{"n_head": 10, "norm_place": "pre", "bias": "none", "parallel_block": false, "lr_head": 0.00897, "dataset": "wikipedia_en"}
MLP neurons of a small language model. Each row is named by its layer, matrix (gate and up: input weights; down: output weights) and neuron, and shows model dimensions 48-239. Each number is 128 + 32 x the weight over its row's rms, rounded and kept within 0 to 255. Numbers have three digits each. A neuron's up and down rows have the sign that makes its largest values positive.
Before each neuron's rows, "fires in" lists the words (lower case) most often at its 100 highest values on Wikipedia text that the model never trained on; "raises" lists the tokens whose logits its output raises most directly, leaving later layers aside.

fires in: "v", "j", "ct", "c", "d", "e"
raises: ". ", ".; ", "., ", "t", "."
L12.gate508:102135081153119177185106116180100140109147167100103124038112112155161129129145093161128134116130118138152180139144153122144151089088109118169157156122136148150095179129147137089172132173162097183205146071145081118159119083120129206097143173116137114099170135145106070160147144133164135122148167142110176154169111077161133130122106132072160135112127159175202127071179092156117086124159132151129169068157159154134100126121144124129106099133156129124157170115162152126164143157115097111084125169117087113163126138117059144133127154186156123124131181105177178148111076125114084120
L12.up508:117163156133193125133176175170118123098092127135102169124144097086184194120172177118172084103126154131161129119094131121133097122051163138106128092107134107141112133029146114101118145164154211145153105152118130132121120101094128119108134139111140169125146130092151104107059101186136135107057126138165143121149134073179155188108185137103128139118147086131180109084114136142153095134134154138143154127095058128099120144152139151133106132122135141104163098152139170142108133057154135087086118135167092135136103105102141139189146140189131165101070092179078169147127129137094103124
L12.down508:082158108121143120108129136155135127109160145089070118102221109194122153147129129106149086153094088110144132127140151057159130136101126094173140146116080089122147228118147154114108161149164125147147138128139105167145110099079125151135133086099128072155118140177128080126136117111168157179079155143144172144123116198134144165100161106061122115111077129170183059133089147145121113133186135153127117144143091086073108098092122089143146101111133108167141140126090137097117137153170112157123145206141137128129170109175121165128163138124160128076147059168145128133039099118122117119

fires in: "of", "these", "those", "all", "other"
raises: "three ", "two ", "four ", "seven ", "five "
L9.gate1233:154104136121148102166100063129092109135131137104086100153073155171123111046158170135147158153093116166128148126089133130145109156161108136182114156149131136085155087090110136084092055148121148154116148120094148110080080207121161134143122127137143156084214092062118134125172114120127101125157176151176126099084114087124116127079117132194101194089169136103156089187126151123082094142090093143104144091130197154086208149092075067131141117156154138158147190166107162183123097119086121091109070180108125119162083123057126094101115150141153151121114214117123102111086120153117144153
L9.up1233:104107126060137134136089093071216081188136148108155164127075134108175189119078109121114154183122089147101127215084105148156068127101129141138102097125088089129089094086092117187144031119098110144127114124108145154126096086111160092086129132107100138130127127161186130140087113164120118113133111126107201113109144165154099162163168154165092117149109152135130063203056098103157160096161131184089182161110142112107146142172071138082114131108098100100077130086118096111149120164123134102161147114152170127146161147126109137185106124137157138122113134089131098157119098147139130121
L9.down1233:133144161114160137107142180129131050112123075134149144087134124117113133050144091155133181110142117106181165129087142069206147148106076105219187156152116092131163115107070085163139129109182116169128080175130120109126114118162142117094113170150080135100091107146186144062103180049156149125131095105145117111164142116107164190139186119153176122144105181129158137097123083159102163091148179105126082122093117154106140113142096091186131108133148111080118090137121121126091128117112132076098165142095165078135161066060119144145153124126128202124141102141112178116126097110166176101

fires in: "had", "has", "have", "also", "not", "having"
raises: "been ", "seen ", "changed ", "gotten ", "given "
L9.gate402:095106130110118139081154121117078113150121115058105123193107123128113141086120131146144085129148143098133106134058147077149102155108139191164168094164136092081155082175120146209131119114177151096133114144138080144212079159157146163144157146159121174077103092100143082050157218128108107107143163039126098102150140141093089116117117153103064134140089136144131126147132133165168180107133123149091121179090119102135095088105090170181178161135102125149179149146115203159125176144173183129120123115119128160137080107114115130130157150149163123144146152074171118151135084125165108102
L9.up402:060120139105139149089162120096065085133117084140149129176086064144147177112093155129138140105119080074104099130139131176159153070109131139139102143021102084096119093101140133194130071095174168122112186118100035120127091153100150138109160117154130168087093089090150083160094128137077150134157178104170127095114113110057102171089165147146082115119107140092072083130146088131161100138091099168135096200199081137058163085163199092161164159168113162096182179115133151142170117130167119113158080139148079158119123091111165143127192123155117089122162098154141134115093129167167094110
L9.down402:149139117164132119120162106126123083133153163081068094134119114068111069101098112165175129159129151068129109108125127168154149043143178126129138090030126064161129145134164123158112126151158095092160129127099078123116115158132128136119182131143099105105132096070100117147118134126132147142154142086129125115166153134102107095092142078148083076133115194127143050125068053111161115156177169112144121132147112066055164188112142126103147154137141098168123112127138131142122087110106111080047148126080136098158152119107155152124180171165118118139161092083149167095130148103115086102

fires in: "of", "for", "after"
raises: "which ", "whom ", "example ", "whose ", "example"
L13.gate1097:161178140130105168084137156176164158190072141129109145153176123070163129103121132162158214135082145120135124086129140185100137112081199131146168112149113134077105183117108149110145107099131177165168064106081220151170125173103134163105096083131142125127176113181090103138093095127123151131132112100116111153104144131125050115131113114104158184126132086155097134172162129089118107110085120133116100167147136157116121130115112121093090117144124180143150152132082124177116123128160173101095158136118069151156176176137184091106120106124129151076087129124125116128090144114106151100
L13.up1097:084160105117126180068086117158141133236156108155135160115103134063141088139065151116158241142127102112134133101154116133079131144116164132148157102111161158108151135161157145114120119065124133154133151149074117108111086126100169135096162145171160126094130158121199158129087125111122127138193158110063116146105068093161124084098088185117100174177173160157101151135144174053084126120105146132155095152176135155108130096132115109090125204090112124144173099077090125140155071162151162146106085114133144123201140167102162093101096117144139188096151141137134083136122117117117167117
L13.down1097:142169095151185083062107154122114126137103148111116144175148121148132107141148109124068186124163148155181089131118110156111146132115125188084088174044086102115139112108167161120172077118155109141112118139127212085119129120118151110122125132116138092130142133165126118127087134104110102123212139140119119192209103143158096143151120169137107077128170123131112119124107101059124118124132135145119140136125128129166116174117118149122082133120178166113155096133092114089132177181101096137133138137118112177167203162149213096090117112160090157154157085158098133134088115076159209138

fires in: "had", "has", "have", "having"
raises: "been ", "long ", "historically ", "distinguished ", "failed "
L10.gate144:093193136073131181098125168112128117103075145142163152178132106135102156117128130145102156049143090130102086143144192108083102117120114114136135091097089144048213100095160119127174140139089141167113091109100146144105049117042091101138167120086181172087112139143129128106100146115125138054161158115169165141124132058132140200147109129162086108144126104099117142135132131133157144167118063127084085174157135128110157175144137096116167097125107103148154143088132186111108152116168057149086183148144158135081177138133096136148135158085153109144103191122147105119160115109121169072
L10.up144:053158109160154136095191149164146132143128089095106113179126076119131081062165092122116109135125099046110097107127094122134082122141160187198165116114164137163204127090072133156167103178094082169091133113119108116156155176169142100158167147197058159109081154082111158088130125125108139090117148111171107160155137159142141146033157140167105112136171162095122097137121128154122073119119111144154093116133183132127159152112126116158130173166085106096138183170098152175110151149174181105121181118183144134152111143164150121112148061149180149106134093166124096107151092122175146149
L10.down144:070200170071160125088203181130142070075119096117112120121119124156114079095144105143138079126047168028211091111158065183195109156184145154162196126116067095120147083109142135144149128142142145128130137113080096079138131171133128143103181197129093114142133152157140122133158135138154139162214100086200106131176163115080137159137111069154147118132113170121092125103124149167077145150169150088117107134101098101112076099125127135120124161152112115143129144133117167125148101126140110144125162115138161156114090117149135129135167152090142160077145100144136090076117107141153110157

fires in: "with", "from", "of", "after", "for", "during"
raises: "this", "that", "this ", "these ", "it"
L6.gate259:135108171181105150108145191084143129125120051141133159141121101066088112135097157130166205062142155172181095116144161150117090110088105134110141110173077092137144191086126126092156107141130105166120167137091171151120151134142166138119113140149126113098181115125084161126146115140150094195076157132121139114136098131127066192101101120157114158164188140113122065063153117179121154129133115114078090065124148110160079130099156142168094170147168121121066127131094142130119127113164159104122133121167098147100178090144147137130096167107147125136104161159184153124133107103097185159
L6.up259:130114105116140161108133149116108140149106120122069131067188124085145152114181135080091186097160130104108162109107201105112130136089128098153114120124114086143140241096132121132114100138122136148150087129156150124146099154112142112090123146122141121125147122121072149095124115112150130171086104176172126112147062128148067196148082085157155181132168125123125134179119131147096151153135165127129100106136163119141160129122097105143171148129190083160129171091106190146095100195169099098112170179128153180129193059093155161106132131160117176148090113180148114124134153088137215165
L6.down259:127136089151062093176184144116112151218152152088119140119091129140130142179098192134093146123122159112126096145134091176140186110110162126078110138131188081132144155147144136140123189137121161138109149097193180116100122069155083119147151081107124133042193103172143078162119112152108177108106187112145131146070109154109096114144097145170121123136134132121152151124104154136125158132017087151128115111145137133220075105175144121073150072147107176161121115128146135095110158118137115108107086144121098103113147123095089072130158164139154147130100110187172152160127109065151102138

fires in: "was", "were", "had"
raises: "once ", "recently ", "formerly ", "historically ", "originally "
L10.gate1267:114196064097159117111112163139073094128118104074185180149131062097137153141091053190092090118067170097108150105112088100118118122127126096149127175129126073139118090108087112159145074125127137094116099117162165118194046166108097197120155147131141178099154142126130045074169134160129125067088148096154096091130143143160100109099099093154160226123157134123122146155093155149116135195117116204126079110143122092156082158122144171101167121131146196143100165081148158082093112133101127091170137182183110129188161123148160107132135152164127181158066150135139101113103070144094112070
L10.up1267:101178059109174104136093156155145104178121119142152121084169118084108156163085143159085115104081134088138172147129104095129133177158088054129122188104123070132137122141143146172104143163176104125145122127117119114146096121144152138144118170107136148155095207103108140115157119118146118102042130147134147171138137135154134064133165087144153147119110176157110113180098099130079146163167170181120061157140128133147092142152135101129074058201162118186127128104143182125039170087136118092150103103071060111148050116135182164161141185124089115123147122100118162116103109128140091136
L10.down1267:117089084149176085102086092086062158074153091149148101118176133165173161114145142175104135136119155109161217111095148152118113092149105114207126132133129099105148077131163124089132105115149154120140128129060068081127071185180123137156123173108097171126128114114113185149116112147133175112118125198159113126163178147186130115060094108126095164091128153105144113129151123153157163159131132100123144139157126080029169157119135119143134147174110125159105137054132106143158141110127181116128129136143164103071143148140105104144113154125124108160154103074147088160161166155141121202

fires in: "c", "s", "d", "e", "g", "m"
raises: "., ", ".). ", ".; ", ".), ", "brack"
L6.gate1186:170062138077155157146106112131199185197135143131119099111050161122120213155134104101128133101149163173106162121128172179105142137096097074148067178116168124078172148115160142113128173157148116179160115163142211116098125098072176104154176125107139108114103163106138113131102124161108115087138193115152118103141114106143133163169109104126093099123098086167137117134128120160141072173165149114181139122099131089148109115202152096144092103105146150080109122115113137091157172099091190177156162131083144091180103093164120110101157133165197107199094091100165143093118095187110184090
L6.up1186:139134109080092131206163124146190161103186109153141148145137175120167190102110164099099081164176103145131148134107151181134133115079090132176094170123170126108134181061117210122092166146121111134203121143168187129132151123096156116138165153127124063168171110115166142085074088069182072069113110116129131136215120111131138181168072109111066113119138090158136161104108132104144061111119141115181154137136077085168106143136175071197146108147159095144128182210112085123123140093127098206138089159142161103100060152112110117122088109164130113134126124090134136082067100190106150083
L6.down1186:156144113164097124155112188121114146093176160159151087099113081117117161121158119111145156178169167130133112156146179151132104088057140191133123168174171129138103126113170116133140179183101097136148125156149071123190061156097159112144145110097150114171159108149153164136105099168168107102071120112105113065125152106136187090130152166109104163139153060211129097088135130169115086143149120162134118149162151143165119125108160089219178138155125073140164164109144113175139158126143143120063110130130119096082092122167156098149187137168112126159149111136123076121082147127116155089

fires in: "on"
raises: "average ", "week", "opposite ", "account ", "loan "
L12.gate527:131179083115119126154092143115095145104144093142123124075146162053106157118126141114167136163107146166141057137139090047119128088150112138087150165144032161136100144119201155155119154124082104101166169154102103084105187140079112102145114153102083148109112141178124114143083092087145073085110134113135155164097111136068113166107154154108104133139107120107158131096141111101144184162176075158105097139200114094131179157104171110162109077134150091157106176132129114106122098065058120131160132153098102123159088103149219094141122134200146157113115148093110168142150133173092134123
L12.up527:107153123167088138108111104113134093047150065108115116154142188087144110113098130115171170071159128132101132175130155046091125197143121122101156150141103105163138067105183105142124170116113185107142180166110140095107136132125161115176129157165153095125146156105102148157123135151136173129110105118139185096094118116111146156122038095125051166086136180082109164127134104101126146116117102091129089140148081133143090173154125157135134166090136111178125178147099141159101168110123178165123166104135142111140127121101135120086195140145130056177133062170130064129134199121140144117
L12.down527:122150114128112139128140110086148156119164118126076095181195129141123117089124174109076138128090117103141080120101106149064141150050056157159116186118062107139076099140128188115090166125144127057182142139141145110159136157141103178198055148123157116126126168129117079160186148135134172119076064108164162173131198115080121156146135107094029134130120093119219145141097175154173127138168110150113060149181111149131119168116106099141131124064133112129174137122112136114156129140146114106136190088129170134144143156164139089142133179160112100145068155104079115193134069132142143140

fires in: "between", "both", "early", "only", "of", "across"
raises: "these ", "them ", "them", "his ", "administrative "
L6.gate577:137160157159148141132171160047154157126082128135128130112125136152119112145084097137122118108134114148103082187169099082082143152155164127115203077096124098136073134151158138095101124096132103184132126148125191164084130132143121165123110148137125135084170152109120156115122118149162107165132117161151170111104136130144140139100104111175124164172161183158128143120157069154138168120180128157108206118115122083090111156188069141161155101101141017127119067127128164113153134089132147098135140107125142084122122104147098135102111106141121133141141124118103154126155156100134136106
L6.up577:111095103121144163091187141142176142139132180125081149153164163140186192177152121130173176129146086086106139156100111087147116109162133137117139157118060117083092083147162168075124146164162143109184171114151058186199141177160147085192126117076173110152144153103154127110120152077144176136152148100176146165086114130105173121070123180124098143116144120077132102083124148103110130097136148122169160085166152122110186084178104140158131152168146073157176146074173118157091145110128108089127102108094128067137150130139170113093195126142141136065131118149165115121182140131107130138
L6.down577:115153095136115172190151129227120144100118155107106171138111139123156111107164179074126085133155180062194123159173049123110083173121119127117132176122083143088121093146099128181103157143087133178139174144145177101126121155073076111152122059160156136144080109124138143177157067200083152120124122097161157101084159142133110117173106160129086192165122112177128112105025135145092154093119071187110123115080127184184138114113100087150088113177131176083105152114100162142127136147096124164137148113158162074135149115167097152106096103169118130126131116106086172128101111066130166137

fires in: "after", "until", "before", "since", "upon"
raises: "release", "moving ", "initial ", "its ", "joining "
L10.gate407:152117145124102200150106111085158122207083194152126131114128163126110136192125141134082137116117087094066147128110161139127146104125126114098116076130152142067161141153112095149168131087131163158133167110116086115170095151118152151136090153145101118122128113133129113087140111123135132074108152131152141102142165106074118101098072123134167115121170140086082180115161078104113104107166138179133203121109100138045121145098120145143174172111139154117079117104104116088064169111149135113103141178080098165109123152145141133174109101127103081114110171172092059179140082123119157115
L10.up407:115117142150095121145148139154141099147160094134136174105140139087117152089135137186089128112150158140098080125090145138132099133087139150097149094138109162105168124122134097145147169109088175115113126117087084190124069131135171083115148093104138108164095087145117094124059130117143198167112121142116136164104140110105173113103108110120074126082140088131133039156173111112070101097158062166080097084068098127087118135118137096079108203096187119108119137103127098156167114092087156104147085133122072145147089102111119097180126180135063147149068061106126171142166175183140122096
L10.down407:099115120108123185132114145134132140192123196146102129157151144165180114220177106173113147118127114117114146151164117156141122127126176207111172079068116112145162206149142161111161094118042094135133113159213176097102107136099132147133065146094119067129188123096087081079139165132161139163112115138154096096125095115179137074064091093114128125033140139128133091148123118140112157107107137104102108120085148112118168144121194095118128160162129136086094157078098091149124162157088153096103155152100125122074164104086091136103108179168144167186109136096157141161167184067124188077

fires in: "on"
raises: "account ", "loan ", "top ", "record", "foot"
L9.gate114:142128137184118096098177091118149156159144124125130091126169122088082120057157119152092129107141114134167120137183148111155130111096120162100128140129088122143139185099174152153103172141118142101141101124125111173092108122152143099113145163182130129098155130169139187146154137080069127067137184127083090160117164146058175158138085114140123205075098141092165127118144146134101160157139165139066151120171124105092120110083157113145138138075123139119161140101125131086144142108072130198073166135131119115165162116174127095122116125190100077119111103154146112167147157172118137094
L9.up114:143064176132122172136124123154106216124092121122182108167220110112137165088108091212143084089169091178109070136133178140127154116109085099110144121090115077068126137151182142149190149115151165103120199151139093122135110119170184143116125097153121127090103147157146118151145144167049143107062217119152107117085186105134125180085104098132126168101117103100156110123145124096114163135112129098180107183149081100116129147146173155112166113117143147132119094113117105126121139119147153163136135085097056072083181136084175132098129136150127127148079156148121107178174121202095114110
L9.down114:151205106108095095159152117088121169147179115137090068168186080118100163128126175134120154168136104100116051100062123150103154134088111142142117162124095100087082107120179096176150158167109127071130166075130166148133127111118125177159116078148096137155158129154075122130128147156104188090083127186172139142027167102127133137109109072125164101133133112109198138140132136094099169119109114177155111186103134107187122093120176100127108093135131143070101052136110083184140083112091094111135073116064149071164126145121150109143105155116142124115102143162165143181110095191130162184

fires in: "to", "may", "would", "could", "can", "will"
raises: "have ", "be ", "eventually ", "contain ", "include "
L10.gate1066:162098180127123106109138161090143126146092091138119175148114122175123082091141145109113195118095138089124118137146166101118106146093164099147159130126120108132163122127185145194119106063186100084197052152100112126158112138161175125112123144173116133186105071094181144118101118102138124089106112124133083114165100092100053106165125120123145074113098104078098022078142152132139131156156109104091092121091135114164161153079084146156142109096120129134166092101156065148172149162181187140113085172131060137126097120119133090145107141120122110174122142074155114163131123183131083158
L10.up1066:130073115078145163144073108109094157121121123141092109128130115158120131086109093170081101131150128136066128157139094144123103124056173083197147131131085098164118105134154138201119100098162146098152081111107144107178060118126159077131178130092094122197076109117114139170086101160121081111108120119135109103175077118132124140149118122097111121149153120091100064074097117087140124166151177108079123134147149090151094094104135185117171176166127164183101098137124172173118119160187142172119112072132065111099079110099167141131109197109092111114114111093083140163125147158101103113
L10.down1066:154126119121138102162146160174100126150121117124120114158088118137163089122107145133083156172169096175141138129158087175157126105118097097189146143130119127150174072119135117164105158138185072075155130076119091125123136113153145128144161110163140104148140128097191140174151117158162128131139107125131066104126138152177132075139166140128120130119176178076146099077127121124101098107143171121096110205128170143098155196117097151104139132082173108114148127161126140153125134164214110172121126111136092108093096096044160080139126143128185106085176117158166066134166092165082088110

fires in: "by"
raises: "performing ", "using ", "focusing ", "placing ", "providing "
L9.gate1236:139182127127165115129161181127128117129115083147133100164154161178136124138117108067135141105066115223155177154087117119122165088096174137154095118133153162150092061112091141144133122133157205156145073114116096177057184185127198208127177086097128158138156086126148136111086140185122117106088152080086145075195063114113127127099090118173116129100169154080115157058170143124116143107169110080167147148141141125122096167103138107139164122099135098141170142103164093182126103121190090133112169074084170111087118135173145078110099157073139144188152123095178102087134088192122214157
L9.up1236:149148131114168089110140167128102131101156112187125121080129133172191146157140110110139113116124139181181174115091069146064125133127159100083102151104137169147103085177138066124172169118103182126178156177085084118060119124086101124169149109124106108160145138065082147112079134157125139138132208128124155098073085114087150126097106155156081154139126110139165119062182196184183157111145143147139148113145140155180131159150115115149173132123207111147157109089091155089181105074183112157129129127176146135103135092154130114168171088036174138141150154128147109067157079140154159141
L9.down1236:075169077092165148109140085104147129155143122147132078153161050090163098130153139085137107165117152179155191088126092153112162144138125073129115123110108144120123086167087160146136112148154139133148217150100182173154145096120159186133166106097140097131129186120168167158091154130147135129113177192093091153115086163115094085129087102114142062148136157093065175068171176119162067209189132116120153190130123145158141105099149156172167108143107079108081137144144139178116131131134135126106105109136169061135082147117121104087169180120127129156164123083141110143162108168119106155

fires in: "of", "among"
raises: "those ", "these ", "four ", "several ", "two "
L9.gate591:097112124115127169122138171184142134146181111084167042166159159155070159117088159208109119155111147160138130088101178170085108093091144210131164098092145086126142061116156147174142138134192097136090113135125122092111081129095134113155114076079158075111097119159140158119117161057168111115114195082162136090079133136103159127180109132145102153108183130125169108162077075144101146145093132112113129122161141124096109153143168133080149150168149084153184175124099133193155096121124135120195049104124155126112148139130158102120071148078110170090091105131177131108152131161161112111
L9.up591:119129081130124128122130088066113148155137088074156139128136151116112148094109138186093169118109142156217131148193174154091073147134187165116185122102112164107123071133121108140117163123105151125136119085101040149073112157118170084127152058115190117080086093156113110192067138172167126132117185125153161088140132135101091194161089144146040144161196074140145113118072149116135106114128063142153110176154133149128107097142072143107103116157129087171066175131152133131141132134179180130154086109161109085144110093119149112121144165127101103135176115097186131121109101104165155109
L9.down591:076142064206147180140174106180049099108121165095129143146100185140137166078133189154115160131108079110100114164150109148115141069128098165139150126186089079102089121128128065165111093141117125109109131120108067104145073154091136173102086141098120119120121105150093170184086188142135068163123130161120101082189143113140111134150094093152072142121175176123128148122128145198100169130120104109201073143165155097054163184139109116170113115107099134156157219110111130106089083125140072177052111130119129108154101136082151137142096175156118153079074153186140133086103145086165095089

fires in: "can", "will", "would", "to", "could", "must"
raises: "identify ", "also ", "always ", "help ", "distinguish "
L13.gate974:067183139102125126189124081077136083142088146095114142099116086155141131106127141121127088097132172101159077067129100124168176113119119105135133166089125111133167139158181194090121114171166073094162123161087103140132105089113177144096103136149149164194072089117184120134136112112115135171164098081084122127107092084201115118150098130131076089158164181123168149169117121152192155104108146131132088172167144157062089163083109121079165112114118129151129139135117087136097078136099114086121087118096068156143137127175153122069175129127095149136106146130140141138086215138145100108
L13.up974:110126146149108140124131093142104091125135141110174088137127144137134072120117137105165049093142092185113131191191131110143109089103145146172095182084125170170093119080194170113104104121182128129128115126096115150103152195162117154126128129142079101129086111049132147086181085144112110146155114092090069101141112161157126133126146125162090189156138096131116104099059170110162130086109190205119145184074153122103127156083032182134147170138127110098112166093134223125099095158084194144158145128159102137076152110092137153155137135132127101124100185167152144097090139173112156164
L13.down974:132080121158170154164118079121167111114119159063079108132132131161090141202153142136116127115154154115094119086144145138173107136121165135210160141107166183145140144116141157168131096134084090115148120096072159099150136084123118108073143083102123133155154171116148172147126089151147130123158117103096074123063102155158097031122117064127141107128187099127174113096120098150159166061088198108073135202101140171123132186126124127121179145090164136164102087133157116137101133142101081077093101150116127130106108122110124105176125129165103106130146106133127129100174111167067088092

fires in: "by", "before", "of", "while", "for"
raises: "forming ", "causing ", "keeping ", "providing ", "marking "
L10.gate587:133168057139171118128108110094092130145179123095120096143159141152148133123149093133139125077131136180109165132114116192096128121052119097112121157081139102087112123158140103120127157133146128138098107169138129160143071139161093125099104104161142086138117122093094084124118161085139203063161144127136094116124070165088089136111054073137134114102180163121128136036133198135158136132149097190106177154133139129169193078180131111132090116136099099132080160120079113166146061136180157132093137117156068150117099113155107091121131136078140121203185183089164099131136134148122187130
L10.up587:093169150132141134090116126152106106166199104093088128104112139176088139103137085137127113082129093152146209113123100192119184137119119118161135178092131106113101163155137106162106108128115182142125141160139169152113076173132141179061107131132169095107124202103136116131093185143104147095128134139108132133120066147114130094141054096120131100081145158189124127105196143112145091134103075153147152091100116134137140085203122079140092136075086120134062114134090147154168089141192144088130084130129072145135110118190120097061125069100150145117164153142186086115149183118134162163
L10.down587:125221082141189178143139101142098153175200135072112142157123115165101072163139107119129120170118091115111132122114100145131123126142095207151110116082127123103169128109139120152144166227142101117087164173081130072163093133090126153143208172103210136098149122129152095115103055145185154165150110128107055094123125117100162029109146146180107066083153148154108161046127164151152141158164148087128138189124168141110169105171040160137145173094154113148083156148123138177126101074092131094136181091129159132150118184139133101114115119099106164128159129122143118112141117117108103131

fires in: "is", "he", "his", "are"
raises: "died ", "buried ", "po", "retired ", "ea"
L12.gate1069:155117196107130124106089147178190072135187138148145181164122128150109164140118107083098177141118068129181071151105161115127105089124094084092110159133139106148089127126110111177128119139116153131118131087089107077161149110158126181152121122123108100137120068110150123104141105169128099095163114138108099156176133084194147143140139122169141052100175109114161125139174164088090160154125099132139088110139130145129137112140171163098160092098154140158157164111143161155118167109155124095147142144141110172127157098152112083189103120128214184141109145187132159157141116121158125141
L12.up1069:184120142132139063140186137059124154082106144127119189149092118143112160132201069120104131166173112094156112149151132102121180187109138161140116097127118154082110124104115120196104123132113155086069066167129095067121169088148135147169156126118153086179074101105125074116095139149150131133105123184094117153087117146137150159188140122153193117134190123151151122134161140151185138152135147054140165100126137160090133178109186127091129096135116074118128110115161106126131151076149107065168144150136131156116124082147170109100137102137145135104163152191132115157115119109146119173
L12.down1069:140102162161146176144168115090083105107183153072142106149073149147124176141117134089138108110143152182100207090208113106149085172106096141182129079162129092129069069107125091174166099143118082080119107148072074127097172129116131149123143170092091167128139143125145140073108104082099161152093137121165145087104118158046133164087147103145106197178162142124106173168135130194130156141112178196128132125148139120138144179125207098140157095131134085181102053111093087143153172120210130148131186109111212138096154117091184136177154129140112120134144119160121127108137083134142106151

fires in: "of", "among"
raises: "them", "them ", "wh", "these ", "whom "
L12.gate732:117139120108082148152119112079171133168103120076113098117117195070155152108132154132114166087086143137171110106148132110113148115106176139127126116164132072083131144131139109141175127064150196096075092077132117100066115123088174148117171104115162108109157157101175083159085188125109094100100078109148106113152104078112166177088079175177067146108161207107128136092181158040167119060143138189149109101123167126122125093177175113063168159136143093162156158113151169142068101133106115154123124110156107105110086139074118112090128097135169138070189126139071105075114137103156156148
L12.up732:152179146077121209135131154152130148138135157113152210123146130106116130114149185136174187140134159144168118147120096188095148134132126040153184080156113089139144078150134134138154106132146111133156094122113151149096066071080152095128138110105134111101167149135141172085101148111154154149109144126138161158070130075135090167138116133119116184194143144123169155129158171130120131117099151144123103150126165146091086127114102118081079107054135090131179155128118161152105110196167145193066135131130143051182144197158182116121069107158153194091099112166146136108119119118106178148
L12.down732:128141142072199101101118110165123141135088159128162158102126147051107178107129143154143134140160132148109146145109100137129137120138133180112117161113101097139132203063082081109148160141173111113136096086132199113107149130027125134113081140141112086150147167113131115161147114127100156144157170108164087105101172092121060119141148140109118127134151100173129148177125190107137143078159122123141079101094101167152152143131098146058150149150157139142087146134140127129160161176110151093066150121146121152181198055072182163113132163137162168077113141147188135139171180130203197067

fires in: "in", "for", "of", "on", "to", "by"
raises: "whom ", "which ", "these ", "this ", "it "
L9.gate208:089110157096149122097115132140208095112111168128153132109091153112130148085112087064166133125143145161159126135090115090147149129127083102174136136121142137090101150076116143120114120183157149148093140144096122149109138153145149110150129169157199135144064107166152097193195116146195148126211077074188073167107101120100100093090078181128065178167169084110169145171076107120120128081150160110109109065094090121123150107105110110149104129135157124159130173103092115139124102112123126101115119158101127125166112145135140095155154166197060145126091044121128081136124094134170162139
L9.up208:161122145076181137129149182109154133166077129138155156149132155114154141111101156083156141102128134119091148149114119087132110141164119125104091115154196125097113119075125112144077126169161098068183153117167130135161191162128101080141138124069174190094179169127154106141151108166147132143144110091119114136111152117068140139095090130106119222173155089079154132152106078178175177135116123154128134095154114133120086129125077100134079153119136128176197171160131135136099099110116076086107138139109101157093137139085140087129086222140104095111024122130140120154106117118154177183
L9.down208:053094159138170159094149134181152127119117125143154112120099103103177109079125169091149122062111114134103092139087187129170062181133130092159078119137165113086148094157104157128143129108146125149143124100117176120170098120120176067125190129111197053097163158098145141187126129108133081057188173110114102158102085136148098159112066140108118138092166118118114097145125170147126114105118090107056155114123119120151179175122120122111104098144127131147104130134086108144163114127127155103120100153145099130140172110160152185069101167114097151149116068119142160194113116101141164132

fires in: "for", "to", "of", "at", "in", "about"
raises: "previous ", "all ", "each ", "himself ", "how "
L6.gate279:093185164171140121096117073107119153146173132163148224140081131115065200224033115125105121121157141130089105108156154172108151133077121088187142140154132075144128105109081079129154148103190132214112144133138117145140126099143152046143153106128149129143089121094173128104100145150170094087129186128139199169158124111134158110097137142166177210138133107109097061133081122101124078052094099196148073070125157109124120074123164146098118208110150162117087111103074152099078148130105116107137125152123089132117115148097128157073170119135168058149166141146126167147158175130141116128
L6.up279:135168142091086142182145179169173114174123137128162110133139146155105145167069107066131116175144175148112140087068154123162215186174156160113150144150166082172100116124124186149117071123185137097095160144106131223108126138090114081147139158118185145122142071081146151113141102200143131108143168120163135084072135205076114088126144088089138123149147094122133103088119100146166100110089162089101098094118114112210149176102088172145130158114120065120137138117046135157088166178166162160060145142157115139136145184131148104114209188154089130065133142138086211107132120184172117181
L6.down279:085144106197164169085139098177052069105107134159158170118112135081158162114145145107141134095092135104118134150098166153116141157105095079227171133085102107108084143147115123164122077168176123111098139091125255142111143110131137167103153138119144113114188102178198144162144108173158125154141165098061142183155149118173156131196093120172146106064140160124108062111062083197070093094084142152129135106147118141090119169139059151181088135116119159151165129126074037121090148153084119092178115062190099143100193107145096083081131122157162092137149112149076161107130125112101093133